config = dict(
    vocab_size=8192,
    hidden_act='swiglu',
    norm_place='pre',
    rope_theta=2440.0,
    parallel_block=True,
    init='uniform',
    init_std_o=0.00612,
    init_std_up=0.0312,
    learning_rate=0.00362,
    lr_mult_qkv=0.5,
    lr_mult_o=2.0,
    decay_fraction=1.0,
    final_lr_fraction=0.1,
    batch_tokens=32768,
)
MLP neurons of a small language model. Each row is named by its layer, matrix (gate and up: input weights) and neuron, and shows model dimensions 80-175. Each number is 128 + 32 x the weight over its row's rms, rounded and kept within 0 to 255. Numbers have three digits each. A neuron's up and down rows have the sign that makes its largest values positive.
Before each neuron's rows, "fires on" lists the tokens most often at its 100 highest values on Wikipedia text that the model never trained on.

fires on: "\n\n", " was", " is", " at", "ut"
L7.gate29:106127148137118140126088124173102101082156173143126124121126117130114153094098134117155210040121124155138080153161145145106093135124145093115193088108152165139120146137102161187150092079148136102104180160185191144109101125067151097126086181083159075186118178174118134105111107120124094117
L7.up29:055100145190137107129109139128136134123163075123115173137155183131133148150061076138067104131130145172119160087106078151141141080113126191113105122139166094116112137139147138173133074094173143166080116149167141162123054097126138109104120122084149135126140146098124119133148125115132152135

fires on: " in", " by", "In", " After", " In", " after"
L6.gate99:169126087140136118165092163159124142082156185094151182125151106154116112148087081124166167108165095166112120207153129099152162143134120146141160068109129173142100126143098106074135162118219093133111074157101112138145166079127117202078100113107140094118100095083085141178205113111126156112
L6.up99:127087125167135118200084162093098139135118193100109176194140191123111102103145138078119125166112099176079122164124169081173134144065158164143091093140141144098105125138142099100086109102131109098160092125098133114216147118190144094143125138101158123060130121103173116163119108094150095048

fires on: " as", ")", ":", "pp"
L8.gate163:067099080133160083070112190104123115164116120166147082056144146150116171129135154130138124069078157119110069210184179143102116075145067143076123097116160073116165127111083200076126121132149146145140113207148086108130131078126116114150120113138135069170162173051167118128137105097125149153
L8.up163:084150208093091134098189130126148100129118144167245077188122146137083155123144119119129095086171147106181100156164157126127155134137158152098111123089097128154132055131100074169086104142167126116135082146145090151096055134125119121162074164095099101072162119097161159152061098129131104089

fires on: " as", " by", " rev", " By", " Const", " of"
L3.gate67:143172123102119155155141098122166111124094124118085099122214131113204144117091117177114105135165151148133120087178127142196166143105116170147120158102157150021192114132116108154089147138152135148161146135092140116160137155141169159164158102169182137101187132126113113164057082101136182136
L3.up67:178154101095142081171124170109121116141163167097131113123151116144162171112132193089120132180119175080082091115096146080160180131142159162150093047129105073155180098122170102158098124157073116109156173139174162095160108166109101090144103139152090130130142142129138087116174111121168164132

fires on: ".", " single", "an", "ble", "ve"
L3.gate125:082098147125123099118196110120084131162134070073160128141099171097185150089088142117094109109138167126108167128193120223116109137148153104124158137134149156139179120108167137090164102176168135076161081092131155123116106165124126155159122119128110168129176136178156154110059092132123134123
L3.up125:100135165125145118128102096134138148067123088131196048168079118154111093101142071078168175127128149108154033167093170120107135177210079166117140072147122105110131160142114153150122114157148165125163140121092088105119135149132133123126123123096065110149154139155116128119156143168165117160

fires on: "'", "y", " his", "l", "  ", " |"
L5.gate59:153188179158129059103071139145135147150102164045132075126087184152113096128103101165118099170124086118136186129106187185110163084132128129085130180081100147155067134108110098128151117142112100083186101090129119185096105136127126073123092138108123111149163130125141138103156111117118146110
L5.up59:129138095099177092152135125111157121095176073191184101156125145095083123145107106095165187138094132115087106111080094130116125115147168122061156104114126095141156123185115124144079142105142108076064111110167065198133091109138132133140179151121137143164137195117103081125159138102115133114

fires on: "on", " is", "ive", "ace", "ve"
L3.gate85:076110120195088027146140117124121137147189115125149138121123064134106167108149152143174043127126103086140075145085123182110086116108156138133145093105127121137153118165116116147111063067161108049133124113108091131113155100140114093083102129098145154050142094089144152102119148113214115078
L3.up85:152164098130112062181113119163141164107095116083154155169072105108088113123150156133084103128146113169155070104134209223119180077141088170139141108114119089124128092161109084116071120144121126123094160119148149142079120085105105104119091168099103124125153128129156141123099124120182046120

fires on: " |", " for", " than", ";", "ning"
L3.gate21:111155112147100115062158148176167121099096168181173113124103161178164078129123156150167098107106168080143041139156155119132094184119163108154078163127091132106135088122147139127042121106075117145081103123112124115134176151203145175142102126146138124150102149071083070130097105181096082158
L3.up21:115184087131150095108179158139130107100125173102135083138120147121113083172103121139162122076110122125103050146161154115125042166102151150154123166155141159121127109175168143093106160111088137154103140180096101187108168159127165182121080115158145140117118123113097124136102109130127151126

fires on: "-", "/", "–", "de", "ade", "and"
L8.gate194:128149068130124112110111110129177074131157120127103117167091034126104114147137117161132076127119173180175136093147134111182166112132163101130139086122177179167138161172129127153070084095119128137099140168132139057173128092132092113097154120154184140130151135169149072149106063070164175091
L8.up194:162143115177090178100148096100098145170134214089129136119083122106115124072193110192112146112184068142157170091164129113099186121168133140150113082138149120098071143114143158166117152150145145137106146151120111107104159044163142152058106088160112068158160133106088102141121084164110078090

fires on: ".", " In"
L2.gate177:110148132073185150076157139110165131117128135051153146086083179161170122107139121121156162141124138092115114109141145137101117118168146151097150155137118083109175127135185190122144113150134158162100096059116121148076103086135180093146126095071161121132120140159180151089152126188156182142
L2.up177:140171109137104102087124086115168134112137145087129108111073165102131103124143065017157135140117148079155120079132166142102145130201114152122138143124137117135167131112064150149110143136164117183123090083154119111130056097145147107053118140133114082120085122135207086071149148106184163152

fires on: "-", ".", "u", "do", " UTC", "an"
L5.gate13:087051091125153106130117100121126095099155170093149180086125193121148106151154162104151127137161125182105163122090089173197158160071134085118137083118096111176122146148154118102102121125178134115165122101114106144143147146054103163133162107128136160138075144137141112139157157158115209160
L5.up13:108134090145158158165146135104114125158114159141068096084114149137096116149105144139078176137132143151140131123141132170142137149140074146134131140143096124151138118146147095046167131171158122106143075118113191143122022090118138131124146108088141111104175078130099126076107151097136164144

fires on: " was", " is", " were"
L7.gate221:119176110122111076083145071100144085107176103120139116174124151141131130078131124149123106186165091133147112154081095131137152153143101192109196089069129147119104184166079100161153095110140108153134141146179205090119066139132074111163135149136179149116103142080116103113135135089175165157
L7.up221:125145160146166157118130135120110159179164084098106140141155093160085104133121158066081183121139153111127178108118141058093160087105156126128200109095104112147102084136074161158169097140159119063137177112113084138103139144083149129103130147142133070150134210151069130081136106118137123110

fires on: ".", " w", " ret", "="
L7.gate76:116109107140114121138133170126081109090120107142154103088138101129107091133132138197126113182136090066108106182143139152141090093169132098163155144151190129131049164155101125083117179130108128112123172142125095127158099132146078115127125076142114145123107098163138097162128148054117168171
L7.up76:113101076143127087132129158087118155114125138127151184080134088164082103131151147214168144152093111131114112149148100220153113039139153134129156145103141135111154192123124137155149147088136154090164171026138111180071144102166115147147122158108107128128089112124119143111162144105090147136

fires on: " and", ";", ")", " success"
L6.gate57:098112107148127117113071096127132105153090093134137127136092093146113141159196101116171125139152139088124113140122183149143102048141103098121141089092101147165164198113073219167090098186173103107145137130097117067137092115122108119108173110132118098116144175107197101109157137071147119122
L6.up57:147153044104178123102105083113138105169113094106148172143164090119077130152127108112159116139167165065151120121137176184075086141061094104145122143140140155156189121103101146064157175126149080134074147145174141090104131111112126098135170112149124148109125063115088101180154125094130095144

fires on: "In", " In", "in", " in", ","
L7.gate89:076110085154203043118092142140125068140094199069101177111114167166186106126127134101149120090112085229139152118128172135149125109112106051176103141113182124103127156133097128066129158104178121076081135102069092096187104110134125132096169137115087071151132151144183126165156165192114160127
L7.up89:080078072117150095079092068132125083146096130144099166143157149171111149104076105098107157114106161100092142181139086120092104118136160086114101082118103108082115121139135128101185117153166099129197065114078085144157099172150122140159168129126108119169116156077077124143159112127180134096

fires on: " known", "\n\n", " name", " described", " listed", " genus"
L3.gate118:150146151164138135140146153141150084158129120152094092150117117208098098144089146076088080113132146168117126122120153181062157090100126114076152107109092069094175171158081170118085074151137215130105126122165147167182168157101156054124110152149139114102147118112121120158086103099099139149
L3.up118:100088096131142077138099115188159116115138098146091151128071129163133141058095126156100114106133115091098109081172142165117122139117127139063163136100077133077141122112090128164117114082073187145066077118093141104145158144135130152166142140139119152135166111110131057132113104153095170123

fires on: " and", " in", " –", " to"
L8.gate114:155159139105116077121110135104208082154083094089083118179097081176121160133094116133100082120136148130129183105097167167157151148167138178106091098166114154154106158147071143116132163089158158188144176080098124154130150139130133119147113139134205114132113194131094140159069179153122178155
L8.up114:116168186132163078179132107113125158174129176167186180167093099135108073179149170142154149163123136129192134099051153103133142122162119118099175123105088098152111131069154151120139148176113162156162073167120069126189149174140174078137104095111126076140168107136126164132155149099144134085

fires on: " none", "me", " Men", " Women", " groups", " type"
L7.gate108:128123150117081131171119098117026130159130150111166100133084162101076104097112144117112099154151157153101094117137111158165136143159109147136184107148132100161136194153115068095136199141109114135184166149126134048106084154118132152171115156153080071149177124068131090128112155105086105115
L7.up108:141149119126196091097127113145121156139077117184117129113174110104142121107086106107137131101115127171147102198152133124116053126119116116111081152116089168119069184148173138095119170109134153128126123189143066077120104126200164160123158097139107114061106121156102092172184085157112147069

fires on: "."
L5.gate107:118086086180144106141166184175078144112097134158133152161121136142105078103093186126161153144074146156132149163120175143190121100149171102114155148047132111085114127155108115057111141187158164096205130089067130115097111105110105149139142106143102082178165125142136160167179150100056154213
L5.up107:118136133111135135163139137102087141117089145151128100068149084148130117130152151176109132134145106105101153162154159080155145130107152162152104085144076140090156175106175106153126145113102099205146109114135122135061063119175146076159168113099133178158103080134183168045157091116094126176

fires on: "s", "f", "c", "S", "m", " e"
L6.gate97:112084132179110095145115083151085090130152131136186146095171096170161179156061072104091105122133154179138070112128160198139138105162115123127096141191101163108161177114106161126200155103175100147144133086114173127107194143121122130122126162126146089135113221135107151111125187110120169177
L6.up97:106137134130120139110142112160173172111116119173180099121145106122090074073157088111154064113056087122141122122223151105116129098083115184125106129075122135149040146128144065153140122122099141123123122141101127135066164084182111109131123172100196193150121135157121134133157073085122122092

fires on: ",", " and", " as", " Japanese", " American", " –"
L8.gate165:093121148074092090103099097076120139092093140142126153063160091126060127083127120135119116127148145126178151131086173151121059120142137062117149126092134164105121158102147099125090154159071130167100126149151141154083164140130134090131181098152134102156120144112123163121146161097082136189
L8.up165:094144171125121099085164126160114124107153141112170088070139100124146169122085116117156166109122187199147148090137135169119126099158079144123076118082153119091091136084149104068149137160095192148142116128114159100119138149104106102160225183137152124151161134068120120121103206120150177191

fires on: " —", ")", ",", "ida", " rec", "iz"
L2.gate94:153130154145098101156167109105137179157090108059145109050150178129105139151132101138109087148125153122182168084131065159134143144090122120124139086114121146095105134129136109157127106151130144129126089130135110105177111137124122118088123138088126116140132152041177093138092109156094181119
L2.up94:146120102148152164138158112135131110169070103095177123129109158128138159139106153172089063152090148075158120090142097087157140197154110120136207132120167165162122114105120133184159120141152121149075123112123106139164142141125129159131122236126121122154096180062153134180141086167039130141

fires on: " |", "-", " an", "="
L5.gate235:112094159142114122060181160051110130078090140100115137102129134157141103109110086163151138117085135161183155171136089146157077238136160174144082123135098149108146212123150142150164135112153132144117152166194154107154154098106209136120145123142181100115087139153151097162175096182132153116
L5.up235:153137153089142187153127121175122055096104098124096120116124160108115140144148116168127106081142126114211135128130103205154132166109093117111154131123128116147185136081124042141176096096133141188141120096136117178200121135128161093073068104083155131160157219130129105142129140155093147160

fires on: ".", "do", "'", " |", " /", "ron"
L7.gate223:067186123081167100125151087167089125098094154143108123100113153189089085143150071186105122154125141126174139156134168163104100186130106108076159084124164149114111125111174144126115132042131119117127152147088105190116139110096122124123149103094172100103114123162104144142128087172172129115
L7.up223:075165155108060170168142149149123080123091098095151091121111156160133151152124142174105172134116200167140170110129116131154142130196100097153112112136102159157165113090144079093150125156127149153124131115118161128130164090114143137122124179121155153162140088120081141109173096077154121143

fires on: "I", " I", " we", "We"
L3.gate72:169115083101124121195152096130135110119094123115058057080130065091084126107128160102152131170132107145084100067132122140099150129168139096140143135081089092180152177055086150153083131164167086115121145141095141101122115108131185092135142053162111183194181082131187090142054190133142120124
L3.up72:194105126131155107150120094149165093146112144137102148114083100113105142096145146111201157146148149096097144043160185171042155117157096144125131195136134084117173212146140136124102164110164067107141092098170109106067123115167101114136189131121118175078158123107108096095114118138123117152

fires on: "-", "1"
L5.gate175:180145133134106106114118145144156101135186156173109131133140080119095103141076092134097098170097180117120152190183144065159180144169160130188062137138167207123145098125182053104142162080123100112164113080122092149126122115099069105153171067101138168137120126120162145121183122147123147170
L5.up175:136126096131150154184149102089089121136117189128129119156130146108137179146151145155106103152088130134130111107107118108094071108154089156098132104096149100138121140106152112143089195146147128149176177138133120111157152103118133138121066083140116074122133111104117148117150123144140124165

fires on: " known", ",", " described", " on", " referred", "known"
L2.gate54:139179162134167116123145103116146142128144171128129130095114095190098063145132156145125178076109108159105127150114170154097126151147151120068135148098101148154136139165111191134118064073081137140032060164129153179099160122110074151081097184155128104138101130179084146136177083180142106145
L2.up54:109164130139125109092144132125173149078094178108107118156116137180089044081110137146119135080096051142123149147146170114108125113120126186152114181179113147199129106138101095131152073062119136118120086184133150108103123153088093146109124156157097079149141123120149140089158104123168153100

fires on: "\"", " with", " while", ",", " as"
L5.gate244:126145081163072099085151175137136167163090100092172104101185118136137183142155124159169083191133143092087203154107178136122177087118092154155156139174189104190134169153090188075124124177144095090132167162138141122125148130115097110155082108130113139122159146148143111135149164180102154121
L5.up244:091092151108103141114159089188143152095154173097154093098193088204104104116132142127100088153124119126097109151100141131098110114090150119099130141105138120169132156080062158111145131201092115109125140137132134083075097198140104125143094133163129074085139132120136077134141136115115104145

fires on: "-", ",", "–", " even"
L5.gate148:194091100120154094133115119069127161101166135123150155095174079147043172093057107089109102131119136128114113113099110098083151139138128106145099072126111116124107150129130079138140141080151158141159101089130117160126185147080086110104160116082117146173163110127152138150074085042078105124
L5.up148:113187169120137133133145174108098099124116157088165147122072125054142087182138132196102102142148188130156155125124194157080075113141122147106113122112146101156118145064112059114082133105167164080139149135139151137147159145108096156127115090151134124187151081110147170155102095147159157158

fires on: " Roman", " Australian", " Top", " African", " Canadian", " Russian"
L3.gate36:061138147135118088118167095098101123103107164126168121139124121113097174140144120170104119137125151121056114103094169143104077095184105076102130126161138129102130065078146089124144117097067107100126125114070106139103127166116096129155108107168165115132152095191091117134164134164049112147
L3.up36:106144135121153132133131117105124144103123148097163148161133111122074129135136115155132106161073142117079129102103152092120111069152074104109127099113127122063125065060120097122162161152061152147145123130116108098087097141163118174137097102170137100166105136188025181115192121145111142162

fires on: "0", "7", "1", "5", "2"
L5.gate52:123157153120133116121151119117146195075092119159119088126100146080083163079120103147137119124130135149130107156118120089156105089144152118094061102109154169184115127187106119079119147120105140129124140097155187158178136118090091184128175169167113175147194184096144226110095114091132207138
L5.up52:114118130101123073121135152114127154099090153191148122162160129135092124122084103138097096130155136096120156190131180091116062131131131065164125139170109160099133149154137127086081145121093120094101114123089161175173097083094099107118123092183066142138175166098149125088137093116061032099

fires on: " /", " by", "s", " of", " with", "\n\n"
L5.gate181:144133130170145099166112145081104153129119175143067030109129145164134102151148128111091085163158172147133166055141140130098135163114173041085164110081119052143098124073067203151137143131092117170113125154097140122129205111142124136102106110089190098127147183127182127152141188182146120145
L5.up181:137085135105120130174094157156125115111102135131132086082105186068058150071160129196105113115145133135116158086140151104145076086086099120130155153136104131121140150118117100102087167061112166103129121093145093094125154129135072129109121075148022063108120110117160136129154086174103140140

fires on: ".", "s", "2", "6"
L3.gate253:073164119074173140111155090086154057130184055127118138144151129120180092125101141124129107198076097137141097162142171061113109200131151121101129130143132114137121083139136147115130190200143166150146118142078080164123082138099104093128164132103143117131101112125080147107149135156075173157
L3.up253:114192151081167157119170084108160100084136122119095070127078158142126087167097135045146050172132147138182105137137167142062147168108193073114128122133150119141144128168137141138139148170155143092134096076137082107121188161052083140105205128081155117144096108130141157157156124131109149108

fires on: "a", "um", "i", "ida", "la", "na"
L6.gate215:129202124095196136130112107114159088138104141114154143164094128154141140113162132158131112124169111131118142111097119171108114129135092163169148109111120180099116142130108062120059121138170124153097173129133081134137139169151067071070116198121135206130153131104103168143096105112130092102
L6.up215:139131115165116123179156137154151124142098146106100120097147108193077104118100110133095099119145089156100133131089121134167104155178135128105081150117132143101094179105134084162097144115148158144139166139135107061123129170173133118114148107114143175124101141145166116157097141146118124163

fires on: " in", "-", "/", "ti", " |"
L6.gate49:113107091112136135082145163098167125100099182176132145141160115207118108145069081116167132231096124155117085169089125122170082106122162155133128121137188157076127092159116037116141103145167068158098102176118095116183142119127155086137136116132111087126076139100135160096138148064172105164
L6.up49:132130153171112162160147155133173129150095162172144117138100154129143149170160127096134111127113100136179126117141145041116105075113119138103174137125108100129133113116083126112126096099112074121146114140090150073111138100142071145102159119165136113141160132110153112159096148123171109159

fires on: ",", " that", " but", " But", ";"
L8.gate120:097107143107093097100129116115122095119163166103118157136145126198128107074132172142131065174139141099052149123068137174153100121143140155143143172109109116190147178111081118102093124125139168132123145146043170160068123117107108105144179044083114107120129090138115126150115128092120121182
L8.up120:085165120102096076067163148087160145095139180079141126113116130176108179125088186149152123135189102085127105127108103195131153204142150110153113129120129157151085159171110167114137147055089153108146138129138128092070110059114107111163137087109137138123209053111151089186148131127142120119

fires on: "=", " is", " while", "s", ".", "z"
L3.gate54:137151117105121146131132171129156164109115122178145150124120130162144085135101143114154153156112047105164151096170116104083144076096162126058149178087131086112090147128180070171158128073185136190133135053101184117138125102129104099113147125125139134122148146064140147102095138165119136081
L3.up54:171119096112098087099172184122164182177180133149168085146179135117132113119113154102110135112128104096133131112172140146097174120109119119117110117102092132125107125091133121134119122123176084194131113059092195164122075153175099080090144124173121094119161140176088149152127136080160111106

fires on: " we", "t", "I", " You", " I", " so"
L7.gate117:116120125133126100113182101139122053178100163087133115141101181107090078166113122132137115134110111154119131039119174141129140175079132147108164126145112118145168170098134231133149119167133146091091163137147155146102082109132186105156133113176152115132165120089132104105098119128115115175
L7.up117:165017168090130189108171138152156126114164120152140128129178125132186158049158149120083136092157121116134126126091107133155132135122060138118102131119111146144139150075159156141122165109144144109159105101135141070092180089156127122120185112176089207148137158056137077112121179076171076078

fires on: " released", "ed", " born", " established", " shot"
L6.gate46:198156117168115108102163127161120080156132128092132109118117114165130194109129144136118115151179150182161082061123174084074135092089078123123094128113179146134097141147044097072174161134144172116100105111117177120118096182139090108114111101125038088129132101140166098130123144143130184108
L6.up46:203151112157114119081155112163093102088130128119119124162131118115156096147150152132163118170156123116086106087118117121099128112177080171090088110120064135134095143170074151099130141126123108132198149124083185121158160158110138071149095167127081091128145128113131151194150128172120184130

fires on: "-", ")", " (", "."
L3.gate243:116109116122090158132095067108156091164096098152093092076080141125169136144162129089079102145137110145092091134144125116188081164122146109132140138145134135138127175123095179093140141105103154113200130111099112177148125213142151109091134074121122136109180124119144163105093123151120166131
L3.up243:117089118080128199148129080149179077122094132187073113111146139096139195110062074123133135130120111124131145054153125134147127124130131148163127126144092133170156125143133103112122098134145080097131101127137142163099147147064140083095183049103103124067154054255137091073122142155126123108

fires on: "-", " and", "y", ";"
L7.gate66:143108065138132101156106138055103115135157128144157148151101089136122108172169138159116085121140123172156175027096170102142140057150155109062134109117108131143153127104116151190139159131179132103150189124127130159129109127157108101131161087127153149104205181106139139097079093169121145128
L7.up66:153136114115160140115127140134138110186115129142096167106150117106127107115162178152136126143098121208117080141138127070077084098091093109134147200130131071116088122122119066101118122115145164123088072140153095085147064125129122109078180125142122056169074111117163067144127107112111166098

fires on: ",", " of", "hi", " November", " December"
L7.gate148:110102061149134090118111185129110103116141091102158133145136175162142116104142188109100052158117136116131129149116118058087114108160144091146105153158100112150102136143119156082125119191140161097191094096095116134200012174141116159130125156088115096149117138103153120168126173133159150139
L7.up148:135121109167129119083184139141071119069067126152129117125125099130157123149114158138174083092173073094099107155159140162139086071114113084146151111130091077147085130109125073070197069133132079113078125103151171090141106090088123111125102209137118120111128088155149115101115083136141117120

fires on: " |", ";", " /", "st", "ass"
L5.gate240:121187117104080140104190063144111097112093147146131137130119133128141128144129106113172142089194100134180159204118140085140124207150105174125131181141149133131105102147106130158123139090106126140089074146136178108106158108165113165112108099152121148093100097136108101088133068226136178109
L5.up240:072175140102094119141133128140112134099095072096135126063176124128174082124109110129133140086180115159131169152147131082145163154141161100083120135119172063152137120123123173138128130112116155132106121074123071163137184105117211175075077094177147132100102133101143145137123086138040148090

fires on: " include", ")", " (", " included", " including"
L3.gate86:137145134135076161107115123103174055193119089169132131171113127204110136126102132175117105115115099160131142061110106152142106063136069130097129122143124102138102151112118157109129153126122164143158182141190137150096193136144139062134182099144152153135143138195150130143033118080118116206
L3.up86:113137140121166170122197112141142159224111112084177114124172126133173124123100106123145192115166149167063101106068167138125128164181126135117115125154054109110117141054060108137114133088129168145115152133132078115194125148099091123122080084126114154167106067149081139116128171183109102133

fires on: " with", " for", " by", " from", " among"
L7.gate90:134122141155136095106166070145088125106150159128109072080113117141045103101156095100116147137115098119120166164111166127085035131162161149225140078120117078160058168177052108105118184137117129133055156204153093160130138161124111128114151088106114067080126133153134134133131168093118095136
L7.up90:081144152120156082170106153100110118142121133087134135060125123085129116130138157132099087083123108167137166151093129093105118193126093118117136092053106089142150103133090094142156123097155166135137153159126154127128166115148186102174147151131128032133123142117118117085162111145116146165

fires on: " =", ")"
L3.gate26:086121159133162139150168140074137105117167094144142143182134116144166152044108152081076134115186132156154122116094085173067115130116134163091133110154097090106169151131115157114142111140171116151156141090138102172112189143150111120126127114140127208137214159102174134112059095044078126151
L3.up26:093126201067156124098086122154113138164131096104109132139145124155156130107147116066095150193082134132135074178162086147133081100115115115088111175082120114106152142126179142186161098129081169194153161091120113104129123135096124065155138121139155143157148140158151163092099141123145126121

fires on: ",", " of", "ue", "est", " November"
L5.gate88:111209138088126114050107130114121131082128136169158076117179141139106134151113140132120038126150136115115179119073122088170120111127144137062107162115162113142071164099116152139182162123148139130088122126084124153141127170200100127103066188116124110100151102171123099086091133117155170105
L5.up88:157176138119156079036129136113138091116088137112139074119111138111139133122154128132088052170173114126153155154132197068133117139113083139128053145135141134146110109094156155134120161145101125097078091107111135098123192095148104158108073205117101151160107120166098181136141071164152083117

fires on: "1", ")", "3", "0"
L2.gate195:147149098088114104125073103109149143105139156150117156095132074144079102120183117156166119126174173168122108198125137137114120135132170116125162097092148119070157145179131153143099129144105145123091126147154131110157122130096073089071140141113123104166125172046098144082087213103139180096
L2.up195:060145170106139152175090120114129115142148123124135145182173071178028096080106133102142186180137159140112129121114137138112138162125154141116151152174136096063115159158113139120147144125116126104082111053127100123154135135091116121124123086094121088134129122073110138103072166131129129186

fires on: "i", "um", "a", " (", "na", "e"
L8.gate146:114111133149146081115117112092088127162167123143138120157141119185190079145179148109117091137125115185088126122116169169158124122146135128123140117118134120078153126142111115119126068168089148092125167168125113120145112135151120113105152137185129195171148142112160205126061140077091077166
L8.up146:144102117173163098182121108174196177172152106095113150177087162187190094177126130108128155123154111146071147099115136122166147111140142154131105151139192106085144102170105103153138101113152127122135161156144118128166108117158098133091130187126143127148181102115120120157132133116120077131

fires on: "'", "-", " |", "nis", "–"
L3.gate18:117154148148139169117104028099175109149142178123166187121076142127114153134138111163154144102122132157147031097162062117135177177157129099122088156090179211156146143122162121167117110121134075119157094108115109135136173114145128164135097139171144099126117135149141110157166115184088194135
L3.up18:160124165091197098120108134107136122132121101147131140127150107147125147161132144155118048119110143127113143149106081111166127155118135141103083145081143156123162183140147140128151120137110110121132132077108100078150134155069183108157053154147121110119171136022067158157130164190173106161

fires on: " to", " |", "-", "te", "ca", " with"
L7.gate218:180153087056143107053120139143053116087170133097135136131139131176096134162167080101147145124139122119187166117170098095080102144162123169156138139130143154166133089182117148163162102113157149113099234133125135115138150069151130106138122146131112050153114144146163125108204095102138121101
L7.up218:124071131137194073093151105161126110100136085073151128067082111125155150148185139138161122166129074097169095172121183127130122180163111181104056157122060123080107102134077102110159188155150121134090093090173073125139087153117079143192114158104196100127150212161144125178088138138178139137

fires on: "s", " =", "ing", "+", "-", "="
L3.gate212:177138105133059143103108099119117122121161161151137105175165167145117094141129066156120100161069160148167077166121124095170113155122109141147117091161182159108118101152159137110107097102059121107130151119106118080137159164130059140073065073174172118138089096139095133095189129122122154136
L3.up212:170137096160059104118146125142180147140096157142130135105172215105145104162085106158132152175071142158181132123170171065123138151112127099151130148177177172128120118186180136149090102131126091134119152102116176119078140124120136147045040109162112117147088147111084114147119152068135090137

fires on: ",", " was", " is"
L8.gate184:134127155096090066059136080093105171153079107137121102131100157175138096138137093172110107172141097105150160180136081180158149127108170099145142114146159071081129144185112127044120130163100195130149145126108141193161100126147114146151147107152100164126149130082182146178166137168105180105
L8.up184:075135137189077132105114152112147109074137189103138113099134079181090160134080156139092100095150147149153112160192111169161144095163134143103187127091125149080165165130057110064122102082127151149093131129092127082133153131144160146147168153183149119173099117107168072111098205145167096095

fires on: ",", " that", " But", " and"
L5.gate156:093139088140126066113165136120194127115085199132101189164120117199098143118105109130150085140116094162140115169121095159145106179091119120146116116082128120146105144094099128129098082184155109130087150148102175110061136113085111130141128156127079121142167086065158145127166101131165104132
L5.up156:116165088122151161130158100054116124139107175092148105098144100122150115086148175157210120107140123144099097140084151116095150102099122189138148157092108141115090175181074125130106143137125182142166219157189149125113141115117151099144113119104159099121141147132102109128212148141112147093

fires on: " —", " is", " –", " was", "de"
L5.gate68:124117109114125143096135116088153106148153157076114157050096177146062153092146096144128170072114113130119102130111139126116123154101150152181124122121130135120124162141127174151133123080128141099122147155166106171137062141138113179085159130123143089129100158134116163129107187118191154085
L5.up68:165166161122137126084120126163160144134131169039128130114184142095097148079127172124074153145122188132114185127122139154105109130113097102082084088146124106184037113164118095194127082122129187081175148123141101081155121119080164090129139119116129160110061127141113135157147126157179144076

fires on: " is", " are", " were", "3", " was"
L5.gate97:090188185107105133110140128091125118177153076098165132133090143136134086107188066155177171131212134122050113225142108170109109122126150074163163080106165126155123148138156181147127144119129157147151145124125134143092103124121170127148111121156065166133111127131077114111127129086136143128
L5.up97:049099153144126142131129141171112089162122120131190105130124166126082105140131121141112129124182151133101110164144137149125086162127159146083117107093079134159079138177135092116133088090150099225126140119178082135106114102169190108142108221134111091144152144109105094114113169135126143151

fires on: "-", "0", "og", "4", "1", "mo"
L3.gate163:107214179099131143130116067094146104152127133118123103095194138115216148124152074073131086104170173083089077124144086183118095138125126130112111137053065102146156122107097142213163120096103161124085145088147150127157140152132109198125147125162135174118183147159167126125126155144144132129
L3.up163:139139158157205147137149168067142138144171096133112150171175098116102128122105124107061154099122114105113147170070189137104156107119141121101161131159126168153112103149113137188115166120152108115109167084080148125145119146163067136128129132147089165108180113149084151123163116073126090093